Weights of a small GPT-style language model, trained from scratch on English Wikipedia.
Size: 15 layers, width 256, 14.4M parameters.
Training: a variant of Muon for these matrices, 723M tokens.
MLP neurons of a small language model. Each row is named by its layer, matrix (gate and up: input weights) and neuron, and shows model dimensions 0-255. Each number is 500 + 40 x the weight over its row's rms, rounded and kept within 0 to 999. Numbers have three digits each. A neuron's up and down rows have the sign that makes its largest values positive.
After each neuron's rows, "fires on" lists the tokens most often at its 100 highest values on Wikipedia text that the model never trained on.

L5.gate157:537441568503438484526441450510419488419503509502475520438486502594512553554466454496573525537544471524531537507463535506553524478519495482558524475511485479493544517501552474437521466492538529521527521463531509490521511507530504504486479469459540532546543478497479576499470485517469451418449473504481479497447528493527506506510524408502458513564531528559515391453508522499488451447474488612483551409516531504507534512504494484511423480552526475462431441490516520464427437473518476565435573455434459549500519614445565583471440422535473503546554434508522504443460500532489426444550469527520491535503529472537480426542429520498561495495520447459447519456507523465468506458483478523518480457464479559465456389450522494535496483536475484512557500484501545505484487464449497
L5.up157:550499522420529413512522503529562516460454499461588507499458492609492483392533482381538564501511514500531574455509498528485547483509486514553512588524493506504553454544466505539512534480463531554519472471494486429515461472447502527502527502513544551543473445431555539479496534535515478493484473559450546505521500523519489502533533481525432594482498513511469491488487496450494561533520489540467556582445527494500536518531483496412529441520476549525535502543447488458457453517515488563484464508522495522601453519491508537449452499520481460459421501455533458444568492412489586507521530471493555538528557518497509488517537461465476519504560561501483479507508559508492516573379491458529540462491531543495479429517539447418489525455514460517523446508521499580441518484425502
fires on: "he", "l", "h", "est", "a", "A"

L9.gate138:492480499556429507521551517524471444489489485567465478559586541501502591586484459440512494555446554486477578505445444416532576519537484528479492527543519431539479453507482495488502485506402538423451526446600518493559614495577440544460499446516421522439530450435516463493545494493509478510503437495499524538497470487534495532587438540497528452481494496437489532483501541508504520422519563452482492473473466489540463532504527497453499494490508525492522535514477481428500456460495614471469511520520464430459607567509478466508487561436527506509456472522465471559511475529557516539500532498562455578477499497492498515450537494485551527536437541539504476527524504485410463511543503499556504506451520541484500515496499500548507507463531560428460470561499535526491530534488453
L9.up138:559490556485509496478462484540462489422487504553442574450464566528502497543482452502473467528543541475511459476460550533531434521478559485489507437474530502488554558515616540549568498519579477494534543532475438499491525510536460462531434495468505554517421556460475450472479509430459456487410545477411543516489543554505471465500451540505475557477484503523466405493582545435460450513510440478467497574515498484537418535415486519510504513523517496471536500482488553504484522508556493497539482429501506583484438506545474486460522545504513456518474488561453542492477467453605429462475517504531444575524499555533515413448524511507555602508468472485504511504526561571520541524522517477484425494440484496507531421494482502437494509529543485525545484547503503508490470558453494
fires on: "h", "w", " Ph", "l"

L3.gate448:482460486438526600506493542490454602614442491476424522512406496525521469545529532500446505418454499455487563543548494525519462486490558535489498466528505479524491521511461499486428476502471507532557538467488441533439540471492517515467515430554546529511484478432528544477556569543514484451487501477470485479413486504443558483473484532462497526498555493506526486535518539525565510569501473514588553498546505560429507483531418471420450446511512503482479485517518506490475495477543469511514442498517443483458442510520467471467541579408435500474585523483460466513525539536538536493396415575517507511509483513556508471485475473542540520515549469484494511481511525525470498476395530465514493510433483502506465492460523479510487572496496447484432520402444526507411511426535495
L3.up448:537515497507487485476486564488498562544446523541561468585489576515510471537494580518415436525530478424529539484501536521485502456512587476446527572509521541512420474490488587494471483495430444533448455410548510529559547529575508512498514502420519523532522456469560527474532516444504503483529478576480460490500413516471544397498510420514543477504549402453436450548577455538463487468532484466545503514493535526514482490483463485545492560522473520501554524527439500477547402464516463494472482505508533507475418447460543550502503433491500521493466484482489526539478463529555470432438512526514443514492452564560461500486537526511560468532578536465506477555524549480508525471471498467441495494541501507533482490496518513478521490435476521478542530578416460581535528455505545
fires on: ":", " into", " -", ";", " for", " –"

L3.gate400:485445521485479497504598530582464579556486524593525482412528558546513494491547467500492476449482498521447525490553463513526519560506545500482470401484486524437463490512547549545544485470555496462508474498496566540476503472505413549459465440444507434456439556562476518439508482558465464471540477482474504531476516477527570469504519510507546483492582511531464471562497521559465514509526587473509556485488543601507564514494427533440536535443460508457450537544464471485438500553514494467544551475536568515463476474463471465518575485492535456480537511463534458487517444514486475514428505560497460465436437472463525469463423443595537470514506495478499486449521439528489480551483452525576480457409531501498522505516534446465443491544441509470538454481516476431486519521457485
L3.up400:520451515561492510530525580610464553532417501537580469484501545522459498521535461505445481409504466573514539527491540507502513439448574499483466489470554504549424530493586533566549528476467481438442486550495486551503479473462485466508537470523528459462525580507495459457485563538444520506575497531511511454444525505505524487496524503436538462545514532514498488521514488504475426528424542492615520516517502534511534507474429526536539508461502530480474457513460506533541497499491468483549486559548554424439481517529376446507580396512517504498457453406473493522424555532520479502455559571514530527510501546470533533460425451516438472497540509543476546509539437573423540507516518451478511507531477506502556523514484487501479479455454538474472459484522479503531462561516522
fires on: "ph", ":", "ch", "h"

L9.gate267:537457459482538551478487498531515527495483488470462541521510455478559511484448585501465527513477428482440492500499558498508439519496504481469510468529582487425572574522471474551520473504424522479440528523459477410455493518540457509536395488530499542522601548435500522513442524513471488478430445488552519569563463467460548435482500465454518523525460397518486501440542565507495448512504486544513453476520495535448494533461562508536562522556574522470467526580578435436482489482528547567566519507478505483503519483512442536450551501509556498464436489445477474574496497489520542428483469426518548447536539479507486537521444554458515463511469521539545445484493461459487507558537549471470600554509514483476554478515556515528527498575486529473521454495516536461484577496511557
L9.up267:506452560526470582483512497461503531518462445512452447483488533481456509510407473505518432474519461466510527493442577486488545497482491386499582500483519529572494476554523492486516500450510476439559458512544480508570497512496512544512511507548517573444534431532491552481476561527453529457483531583540465544506418494522521474552477490470502512543441534505487496422400500542452482534499450490571471481565507544533606481514567539488534534436488514500489424516493467486460422495539479518548558559485550493489451477520431507495472512509489571500515492484543533486520511508495492506479468514469440399503519432471483447451447451501421414497493463515598516465562529442546424467540518524490477521493541519542591471569449519508507527532486437461480499470499512495508577479444476
fires on: "-", "ber", "y", "j"

L11.gate637:450498418465532517565501492537500494472497507489416496433463496517501554439554472468560487549494533447500541470459483459465443547457493510469560507545481493485493515468501525457496537499525468485603509584483513451437563503528454495499481506578532510454481524551476501436546472523422540479510444554482585520440457506512534561559517556460431482541537478500435552560519514537538513548570503450516462549519476538478432394530499521481485566507476473511553502455567441479473503491491494485498480515495516470527510502440474507476511455566508543557524516548528435514550497523510475445458477502561518522494540414499475477496541469457519463510488440416463481485496550488567522538574569462419516533468568508417524401430542459463544513529515523483473561500575549502563494546537524
L11.up637:465489489473508517438496511546528548450494484564549468488568483519457513533517445484440557463524557477506537534469534600568412477497532526462589463533490442518504488480476512485459433465562520454531465563448481470402538531502504521427478538431534569521503519506461519573555515514448430472515515502457496467555514452515483590496444564515466505502573500538539523534472505463558545493474492445493428552494418518507481555473502480479511538464487416443529509512475521520566511520468550510522472565463601472558456501471516431490496522518475562544457440464496438485526473444484460507517453530481520494504413553529429511478550494512590522559472508480468470511498478490482448430461456476552555490425535475506498483479459456491454451524400536541517519474515512517539513455459552
fires on: " |", "e", "ing", "ed"

L5.gate98:497571494507505433487458514505530432445446465486478533505472541548510483401463519433504593544467533558412496565497532556458483427524522502513427489503535486583453514521534500478524546469467487573514512510518503462540479445479374460547451513469485439532503564489513510546539482526525552548532496538553480515457500483481453512446487515478435557442520473427467474468499511560568516496540536504451445476462436512441489545462509536521553531492492488483472546446494491580516414509518460545566473468567452498426479490549553550509458519537479504516554430528490497567449517480516458562553485541523511566504495493479494465458472565485513488456511475476581399467516534531433452492455559463497482503528537475493490491490538521500484507552428455511512444518466547509513425517433432
L5.up98:489495546469581484435518556502452484489554491472484473466523517477478603480508499508511442504483499416490548482457484519461476574542418557469434547544511497531421525542475444505448367562468562461506547560535509513563522511535520441543518569564472536513449439466399505428489552494482494548451523474508550566519522466532457551521530481481475524473483439509508459480571433449545502463425524500432527494472485570461549530464467464527477492527545420505538539471545547546569449499530533460606486529500506462507499471554504490544507518520509463444404469512469537501457502478508424499543471497445519586533497543523514472489492450519529504523455487496472469475448520492488488530488529501510519534541490527522525473517510570502526426437484543491506415510465453540490511479571534
fires on: "p", "inn", "cl", "pl", "emb"

L10.gate621:520485431510517507532508466451508518505424489471532555459560472546447443491496482535520557449497539510544578449510508458469496435507457500461540546492460438430413531573576548519459515496503538512572485544579557479445507597526474534498481516536513515459560536483531497489475489470508496521481516470475475498541558567534515506474536510532502446439508496509539440464461569484551485495481541453497512526441487406519494518479490460510525523521415472514409468536586474505550504504527499506457515490491535437480561487467553512468500514464395473474453571460445495471472519466466428491560507476481479528541554515490502572516510477513479436520430454433520511477383467565522516474513491519530577570505511474447487484526566472576416484462492508422505438512487503526558537489525419
L10.up621:535442569437569517528518505481484468570495417503445503513527523534544495455483481524519500524446417550434473460518526538535514498481484493501545470513453527535457510443583443498565491497564453563488441520517562567455568481487505514496567485495527429489515559537487460510493548508522495541567517463501472496512497539509568476508466500519470534473476542542483540543499458505478479465575502457531476490480522453483513531559520457521495486382518526574538527548504509527523491526507442505487495528521454486496554462499472540594488522481510535510456559533508395487498546485601470480552429513525471466456587544424502475452497531508527550548485519580478504447585511427455558537517477450619531481518460510587492489552488488451560483485508436510471511431492438430505459463519465
fires on: "orn", "N", "W", ":", " April", " ("

L10.gate118:535531491492543526499525546439465496652488586511452518510540426526487553534518443483523479454558556487521496516500543523495466504448418550408515507507473559532519484521488492537542435475484510543472491446505520462528446448514538428472476460564513468495462508544525521486453551523431493428499461497483455584498484494499488522483493499448543539553442487413519503428503527529539469493446508558474500488502576435531550523511523426463460565539501478477497574488496486501533466540476470498552548487560535542521498499489509465478505503598449399503509523485499499526439499545468393496568462437441538488478508542524472522475487511460497480558477512526474506575506532535483450561510489515444487437487451509427425453498514438515571449537603520475438494476532489505463542480501444
L10.up118:468536532519552418493519539481476485506481568484574503533489494506521446521499529514532441436510578510453568517471535508438464528513563528467494574421508523524444448474530550527492509556523511459558459508487560434474498546510532472496477608532486557554490496494564518533491467415516530516467478440532483488470507533551477472487481512560473500505462454435512550488441491580540511464502519517477463467454502490427477506528471518510599539382451534411465520558425552532466469508496540542498491560480526486553475439555493481442516483515558465459547506455492469423431439443526531454478553542528521450471461499462558587587543543459578495518529522500528491483499574452488493537491482551520434470509475491408467507428455489489541481504509525525475529448482466523526510488511453
fires on: "19", " ", "–", "18"

L7.gate526:507522457463532604549437512460491464572468513540507497544532469477538513466482532540514522529503521508469488508526489456482479453505540483449526545587458505488422495552595537524529500546585546511480476427527489505515422468463533569532469466465473464469503440397529483466538522511465505519494477519435465489555474474518525444435553522599486533579474449532554504498501472547462534486502498556468530479512535406498538508508569504495468484561499482522535464475543532440571540536556481560475603518526534502439557455500521492492489490478492529511531489476504455503520398462533480518588512528487466467547497458497567528444464568534590516497496534461558497589489556498472508438468472531460546530457497529530503533512481521545509446479472492416478461411507449487588489486460541
L7.up526:542502544455534484473447410543506470584472509480519485460473553490403493487462519560528559452489528524510481489469485594455473527444559517462578453538482546529427507507518496469579461476571480500503525493471467527477488500480501434442462460454559536415512518516461500459437430517556456485452545512462526457540495473511426523431448427553431504489459511484529544544540539530461477534547525514485432457472519507518442502529519465411543461531530491540503446512521548509594479507476511503522578533492522570509533480545482513510598543526490564533434520540554534506540476491507478538484536508489473523491582440500504501530513429495551423577532487529499475588512426481528511498519406467535516494464537467559487482540505453503507437510538468497566463496523478584510538509539494
fires on: "N", " /", "°", "′", ":", "q"

L5.gate138:522474519550466495489499494541489441498529528541492494493462529615581551608490508518543476476498472450481561482416468490486538486462596448447470517490513470514471431526549547495506453494491525510502507491539485542554531511532439435477477466525543444508477507524517467418520506538519498500519486435465536496478473553482430428479454571475558373497552462568483478545506541500426523480521561517551500505543488543592528586465477526538511533502490472490500531458519497456495477480532479467568529478532497486447530576514473499450559481571454488493494433513522497522473521445530478457537453525472495476424519456532480484442532437532509454497472526485487537549554490451532464523459472529513534470481459530487457447423554448586472450497421444499413431435441463568510507508498454
L5.up138:483453493520489485459498497544446512424514569599535574495496554464476538519485459531534447483461480544483575526539456487493462478503489431431524546537542455574528497503523505563493548402476498469564487525497469471563398493533594407470537525535541475502495520505461506528494451533559501485519484415445528422465532503513504567517518527555498481487454546527483453508507486562413417404537500562476489520444497540518470473549533530494538452569490494448548502523523472426486490554543559537491494530547488506523459553502462501445505529500469452518456427495499519530485517534515488455501496507606432527493485563539475449477533511484483521492485559481478475465452502495476549548431488537546463478480426506525531453454479491534477467453509580440552513577437560520490529508454539
fires on: "h", " v", "v"

L10.gate142:501437539449556437502477582491523523494469526559479474472443486439514491450472567525516506492536529443486551511478493495500470533448443484465505443548555518504535516544475574474571534511468414515482470431474451501527497499510576513549458503524485513438505573505445469495522588463505521486521491465524412524547508481435466526503475419509489497493572439498519583476422563477522501458513490583439532497601465513473366536482436506484475515477492492445505496433453459518491538564476458604451510479531474503529497429507504523515530467530435459529534471589547528512471459527470459452564495454493583524462493491510497515534509498463547453512529448488497488526505480484488585549520469480540460534510466541447485504511525437494467422532595475508439474452506474534480515440534500
L10.up142:507519479492553484557512566544559467491432520537466624527531419410571509467440465473524468499475484442505517417491534452537519493539472609555486519427549527546449571598465545491571526510525472481521540439526590458555511405488517462535532441508504496476531535497543503538457507542499509495531474468505444469529617510504460503497508465523511454519545517490495534473466481552495476474431469514474457541506446519512470533472435449530521472502527504527469576472448555530436486521507538548517517507512501520493484507528495483562553528495466532496468497530475511513493492518434562481534455534521538477402484518514552535546373462414542464523464540512484514526487481468493513479503493438493477566514538445487473459487524510511477419468483515486489456426557464545538509441427502
fires on: " ", "19", " the", "-", "ly"

L9.gate45:436555495513527517529518499506444468483464473476467504415477585474542544442460549476464501475467562477493478453466444472451504478441461491545501525511450506502564489471406422542542598551482440501521475496423463510486526559530525539409474442476566499560481508510539504505520520553497476526574589448517538527578540458491476495531550470507480540483482510494455443469509492423535509426526466502464447563590479459613490516515488489475567444553408512486474458462498511524515481542469501541471543583504491493460488496463472494455498496433486483516500507451502486555465454482504592513522469495520513470513491516529580475433496519495481526541517565487521492551439521542526552474503518489532433448567522543535487469441560486518465497589577430550543514507446549518512462490512541
L9.up45:485433457516481527575530481455543605415560508579436500415522505496619509459461558513538505499561486527447497455527562520487485505498508478498525483428512506450514500489469474551471443564526410527504541565515525513540495476541494511502517487450510481557548571431473508538536481556560497542559481525476560430530487513503469441530533469544516544519473594559450498515479500523499518468468558420529524532464529471574511475443432507472508480506454483450441487505475495490493484478506485477490415452536525533533527536525427501467485461406477474521516416476571517463476497492545428481511421539478518520502513500571511424453538567503502553490500436440441438463507518511494438470477505534514438505465489503535473461443465527529509468493495475524529449476450578531548531461440534
fires on: "re", "ro", "g", "f", "id", " F"

L9.gate217:523455387488560356583463529493470464536496512531532552460526508509541515518537509484582580459468468465458500544455518525480582490498523477471497463503530456428496516484504490455454431524513550465525484539485438443502514455420628504486428503455487490483501435538508533503484538561558468570519479481612555488475466557479509459473504526507524496503529535525478469546507484506513517500468510476517443493428488549506470482469498475596553392506483455467533518476541504462534521549532540467501519545516559474508544558512528543494512456542468472630522472505546494457487511458489537539508518534483583456517503581465536465531445529508497464453513526517515537515503504540545483485440544503496480505458497462522479468414531449516480549512451465470551445453495537479483579501437470
L9.up217:520497466500444483477424475445458516508491431533532495482504521502459455532653506492506550490418522504511552606430524535493538507530535519492482480472506499533572535426511435472476441426557486473564465486482465489517484474435533569474522494525491495543537472497509522431446588522477510505445507493572563484543440486519534561488527541525515464512469528507500485545459544513509489481482454466530429493513479462514496552567541498512451495440508520430516507475580481473469527510491519507521510505505478467481540549497488428531534461568570523510505528498492478420531475480489495509385464499533450503538494444425437485502502422611479491503485547576525470555486513449536527484463540457494512581499534531508438464472498550539555555513503484491575538454537475562461601491433479
fires on: "ong", "bum", "ass", "ord", "and", "art"

L3.gate429:503432527381487453474539509560401459490451416520553545528479530501560433482549520553459536474529565455489460594385531544522518517527481457433568542497488438510453500466503543468474483496496490520556483495497504428467539499561404507497508456480454485450470493455521456444424525535475511499556471473559486574512555555547453499444542501549495481518539463477570481470465495507483485509466499458492534487513563435408490476473484572455515522506468518509508502536513481489577413564519517507552448505498482508458428485570543508447568534493456470495486501519451527510476491544523472465440476527515582564437525513493475537517479497378504563535541469509526499509488501474519530510571486510552492558423495514474450470546462495486560525498551492509517482512501504555518521444506474
L3.up429:476527503461401514525509525532490508493522401511552524540471475493477551513461562478384534483512505417465454502535474495525476542524520416443569594504491461553462486468497596449524466512538590534440470509497538486506512527425530490485556414510447514529481481450448480496519496465488506503571496512479446438505518540508426457499463468514513480513432530499569490486503497508519527550500476547497472513472547501458599509484524426514530486534521492494400484531553483480511493489517556552488533469556526483512461524533478466474610565509472510500495527414387537492583469482463514428508493500489454478479562515439551571519518484382483525475524493535503529527551512532546489514498505520536532437499614505441513476476436460467551522513493491547474512444532513470508512530505538
fires on: " ab", " o", " more", " is", " was"

L3.gate37:501448503463477540528448474517480438518561504464498469450457488506493595511495442553467457451441500498450472526586556555557569526544501515527500518504503492538577548528475506489518478404540495454476541560530475535456562507470519486458499458472514438540510522478436589547463515461473504563515471463493470460562465609461563554460512519492454489451445458466542483471559494458528501555475514591536516516400484526459474535422481515460426438514503561481547495477483520502514475492556548490493425547502521504530525544516537475443499511406427467529495497535491476514485470499463516510439424443515442517521490451472466461504469531489536514555505461450558528512508570489491526485527436518514445501573540418450574432492469506488430488535478491453432503523493487514465539524528580
L3.up37:553454520484528579560495533475512465554457485552508514493489449484509491515502473474472484489558529580432462529532499429541522573463466462505529454422493484532513560484486503465446531556498468560484476444516445470436577458523506441509522476501464506486484521520455473551518501503461498563537483465424520403508461523497477468474490442499490582463543495537502500432463471490511479465493550480506522522541524504452481549466603520520526479577572506450501394492514474560498492558486542533490457444503453473539465546587424571487436507492519444545465576563510533449516576453483490526512431484501501499508476405475509441521516520560545497480462505461493535487432561533448537496514533485470476505543505442471493520510437483495508554499514446516473403438545441561403530521442527
fires on: " in", " the", " it", " It", " as"

L6.gate182:526500539463517543558592452454483424562479518527507465526481533494431498620488483477559479493493605500481477540409539502494424547528518491559509459522468485454565515570499525437509484465473519552434472454535514528516616507515585462444504436537486462452519524445524514523460489492496484514451462523474518529608482542512523454491545495481469434570576482468512532538477528489467422532478504455488546476519532446565526483445468492471539502466524448542489442551520535539535478517500534446561518481447540450462431549487486485446480463483505444508455478557506481516450531451565531473429509534569517546547525590506586484453456518497543476497544489512534491499499483507467465496488431433499515476554490471505518556442489415471526452551523550509478479467493464481537514522458464
L6.up182:371450499491505492581537513455449517465446513521485442634505483553510435505498528516446482471608519517503520524496495451461485500506516462467568530539546560461500453517555481508457519517451493557454496455533457515489494532459471479523487483460476565451510482527470536517499449476510479525610406478464503496489528553515502517409462421504541560561532491488474472467488483510496521507541461518524454424541404426540494570379497473504474522535400488525463480522513497496487579463481458492459466478472476480470457511525518495497422439500523450494483545462433463494463436567436499506476583549540495516493503496465466487524496509577464496473541507468522501510459601459498430554501437446482523411546492513482468528461519456490489504491494514488466502499451495482478532552470496
fires on: "is", "os", "r", ":", "ru"

L6.gate523:539508446505518467482571463445530534495478511547576438530486589513550547478449506493646547454515442493539536550515546501530451509495525477521450576513546502513396532474539462537484507496513507516528523437500513488496523515499571410546491463417510428506468500513478443496551410486512478467491508604456549482488486459518484449450562508441486540490514466485509473453531493457480536548517516506440491472509505534484509508432480484473537466552455544526546492423509549443515483450498431475501560504552457463538481497502500492511462528505551484493470554533461515509485525539471542543479480512584437512503470416438518503583578545523577493490427565545469449520449478531509424533517406472462499448554542518448491529513397517484481470513493513449466498541484468504517489537554512
L6.up523:464471476478446566394508561483545577452491568520423520486514542585489552511520471467450518539468489484569460448535491481499465474515489526552458464580496550535448522546515593508494470502405538507515490413517483506478545503537491510482487504496526555512528500501451445452494420420546484580496484519415470460469478535487471499561496500498519544549538505527520418563564527479434517546479537499499500514482505502486554426485498505464459507499496498647531506516551541526500500494529507535580460520524515518559474489524544486420416561482491540598516503554560547533470501450472456504501433466529423535517463474528511476504484474422503509531561497563509494425536528506480548453444512544429430509452479522497503529502516515525556515532472482472489540468467459478528458559462503
fires on: "t", "ition", "ort", "erson", "ver", "ublic"

L6.gate468:482450520576475557552465557489492460528518512478460572433485474518624456483517586512544510521516511534477537490490525507434441471517531471504540485534426441533501496487553523480611488530454529484518489502523479473567478429524517436524455575537508452529506490404525488447532444519534499460423487497497482530549531505496548477475433540508536516511422478510470506480539453507520442436464588563509507489532466558538480505498532501547489544534451448466538514485605492409503507458495533444471562553460525503481507523561478490468496452564491453520569487460491482510504495466538484533536476554580430470465533470490441481520525613479498469510471512513415511426480524412494473514475504491478502456489507515548514474393541460510558499488516553445477455575490477481515495535557492
L6.up468:520489560517508541479495476521511506569545466422486546495510505543592536459470441445504479469426410564468574464489455470499562491449487524564515501474498547468572541517516442512497575492464555503491578500476446508494513537505444492476466476458478534627488431464518495494579573528546510452500501478421493468456498571427502452529464507434466599429553517503510471509487463489574529527460477600486533577482503483495499458573400578467453487549552503500527538593481488535525476472502556519491534456472543450476420537533488554444480533526524475523557523581502478536499527512545517457535513524528528473568505476539533482423517484530534493516486504456513491489510421479525516509488512468450493448449563438461489531480437497484452478460515538531481462494481474490517503496491492
fires on: "al", "a", "c", "he", "ro"

L6.gate174:516516523514450530504470537508477535540461508582539476442500497558507471486519433536544434461489480509488521545505465505517480450479556520514484525506486537492545442477417514495524545441482587494510514548569445509460498548571488529489479448511453515452524579528487513459485446524483486485485487536532444415392454441475559529453529426438528498473431522493520411522508566568492455506527541476539422471460432445481514498511478489536468457525419383519439530470583507505495513558446433518507484483518381530454541439524474489525499502540451525512495547530516457514470465559464507476483470459481449480489459476526480453489584522485492500543438556515441446487521511460492545490529515478402486519515526546469467484433514517519463415520458481481546463477446557488449431551501518
L6.up174:510540452543535472406550499550535531542429505471535556543517499488449475489546486490447489418560493437481549473493543511479429500468592496528537597478488540545564523489548502532512505482558474492482517544533487434468532559514549554477473465498477561458475547511453550500530434547523476481510460456436440498437558485516534535554447494520509455457492506497535444539557514401522452488580469488417431511601450527492530509436536550533511547464494489425518526519505555480520451543384439561535462444462496486542478502486421544472533498531537490464494462454502512451538434522465432490513535457468483505524487500508507486464457468485475570508542467521555489461465465425525481530459494452562540521523549513476476507534549453487445414460477469507473499523443503507495500523523567
fires on: "ed", " of", "oin", "ign", "|---", "e"

L2.gate434:477551453466522519512484520515434471553425500511433599502503504546485498529518540476526511468412501468406465489551522509507482513432540521449491479542451456487461513417502497452464552505425523472499483488583494504523541472535522480472514614477474526506442508489511528575474467470573431501418492487496520503467505491443575505459519519540474463516503516503507526471510580493423534491411477441496507461492471595517510555518428444453387512553475597453499458528481529532580545470515465525466508539470452478527433503522508470509473540462517490496549439487462512547533593498461480530531518577474563529560448518481500421525526499506485461495538498537531526508473460525489505516456524527426464519435486463460572411462508483480529471517507489471524466445501526537539515405525465
L2.up434:492475429504511481443480493492548510477490520475463525502534520571535495514460530503467529449449543444631530542544521556464521542458498515402533465515494512538529525415470538507483579516464531606466503502505477555511574509539466533532474500544491500510367491457531534506436498530536483566475507499478460473560466546467517466441502499510490438533531408514464466533473493438471534545524458496569436506506441537505489513515500506488496515511519461486491491466464521450477490420559422557541536465514504481549542502510527463510463480468471555536452513457485462472551504507516492475466470534524540544513504529460469559529502442397519488511462504496509501549464451558550485490444503497438546531598554474533527443502446508523482563576475478497449413451469557523471369434494502
fires on: ")", ":", "]", " -", " –", " |\n"

L5.gate282:481518447464541556466535516518478517485457512537408475571566531521483532534560529517536530484539509458516486462484500461458503511491434521507623561513492568553367466531453509497502437474470438523550527567502559499448482516538502477548444455606436556530491476509530434464454535527439441409498503552512580490554496443434482483491463453487476524500460535470472459484573512560464502504476459491520455568478551518442524468492485515524515494504519454574484537507492487509438476436563524461537534394459468500551502479527518518510515509498502525544469507579482517469563451475418424443441517402553475400455484500478487552512518470482427492520507473481456510457472540460488492484567562508495473480454498475432475486453501507486499531492520486496541460467527511528534506505530497
L5.up282:583540444528566598615526532437513469486411544574442567591482516530544519516476484521492540466532488476576509538510535535534563559519455473507531474548532495577372520520463490563464443490441519514587484463542521536518491506600539520500484455540515521506487605524504493477476556550427493359498547498463505428446569479516520591458498429459494503504538573539516508512506489511569535505459514515449548542512481454529506532504501501522436494514472435490508511532487496486504512554451513572425513500493526512519550466497442464438475528528449519520507507522476452454492505430512499538492476474507555474507492463520499520510489485507483438486530549508486549531503490474468510487518510529565512466481451481447527494489574478451522503442532478500468487521515480491569433510532531
fires on: "ted", "ated", "ed", "hed", "ing", "gan"

L6.gate671:532411415529495421571505466472581502540516548536534497461420425553524506512540511530535479530486437453509535458464474512433489501512393468500465531449506488422452473524539500577539505505499480488504489523463519545445526553503542544535512487530437506548536490523499491481498533514509476532500488416573400491446492458518496476504512498438477467510510468440444468489524483541483487478539501529531438527450502515540461478464439465481541441525527502536614533396485553451482541514492475459485435589609512501504472517431477452447484527466448538521460468497551500465514494569446496498547481417501474485495501440510449580493532559511524519542522466540570453530463539491531523489556512492433461498491548544495515484479524439553523477486462482558497499537445560463452517439555460
L6.up671:509467428526511518526428436486586486545443496487433511498474532451447528459503530466461560478520493524453552488539502415530501440542465456482517421477555508538471571537533483470504489481557547531442532558550447545377501520488500511488495415537463411511518512496485493451505595393506388586430574532475484486528512454523516495538532422481529457507493500513538539533525451535528539500471576528553498539449469513500533477537473475526450462460525506485489525497536452515541544504528389488499526455519485475446437521481426490556491396486543469504489488539584493498544450557541469482481505505541492506566443503408454481486531450551500488470543465504520444502504502459515511518492472537498515560541457534515417530461536466560484493500536524513495532465502515514485516535510485
fires on: "bum", " film", "eries", "ong", "ook", "ers"

L5.gate339:538467531465435524525483538502497534561542545498465438509525520546462502545461484496439502466480529563512485486529464497425535449557452474511488498498498465511436553500486515529461514547626507539511531516519522545534572577596414425536431496533459517518516554440543579566493433469517440474474457430416512450523489471565479478553467500504486512554488517526484527490547531492548493543468435505547458527448527550538446573487503444482480519473476526478625583508569489486507482467504506449537566469511451522486506458489472544463484465504477490525487491482481549577517486524517370546505535531439516518501518404509470474388510542566478449493473482474484494529493496518445491517486500536534485496519469471532532503536485544541408512516508436488454435526534491541500489531462536
L5.up339:532487513527464505506510495489519477621504523493548491438447511518565510581519496552521571487546468528456492423492488481434454483477451472547446445507439439482490517563501499503483464508419421513546476570550509485516499432532560474488464492518539581491501550439539524482453495445488479536547505476506490543513499523505504491500451506468523458514558539483533552527422535340488533564499519467526493557571525521492505560488590500515597450528512560504486480533469504455453445450522441504456484479511496470504490496466494522470539549471466553559523471548449526531488480519527420519455505430530500540514415465567421474508548536502511491458473420514568470494532492484511460537520525455456545478480502491503437546561498539536483538563574436501456493544457471502516464591476492
fires on: "at", "ow", "r", "ound", "ver", "ic"

L2.gate539:532505490514434519515571498551470522490506520562560472538505562554561530542523579457510499523528579452454471476438489579455554528501519454475544464502451514480524481462540477431554452527486495545456471517521472459477533463548526495503473431449457489502526469472521490542498517517497518456508435451484470548583497513531541435457472522501553444523410537488565504500427479489423535567531430507537484471529571473471564508506478477476502484468527471533475435533547537489486515440505478473517527551574470512515479474465514471514558569551506481556445447565500522572461475494442466519541553477557518514475468476559467528455531545456469527430492539516620445481461472496484516462542447535504419497536586415501484517531501404534526545448485534533440488502486518503603517511470532
L2.up539:478495507578509510497555429496529544520499436550527517494494603518527541459518501423444538503482552471503496478404516563471505483542469425500541492488480449454518499493462468430496440539489481532506550499553464530485534541561466475485477434526468456483499504459494471448522444499504511447554458461382489462538501507567526488444499471597501556529421485492550536548451470467524531529521414525489492546503543455454543494497494492474524501507558511490484474515590524452538502454463435494449542493540523490510464522476451478511532521540527522479464451523534517509506517469445433522489557507470502520439539491501528474527450548461485534394460580514524524469492465551499504486523461538485492485493620497533495518487476412583516589430416512525431472526489489509583538508391528
fires on: " is", " was"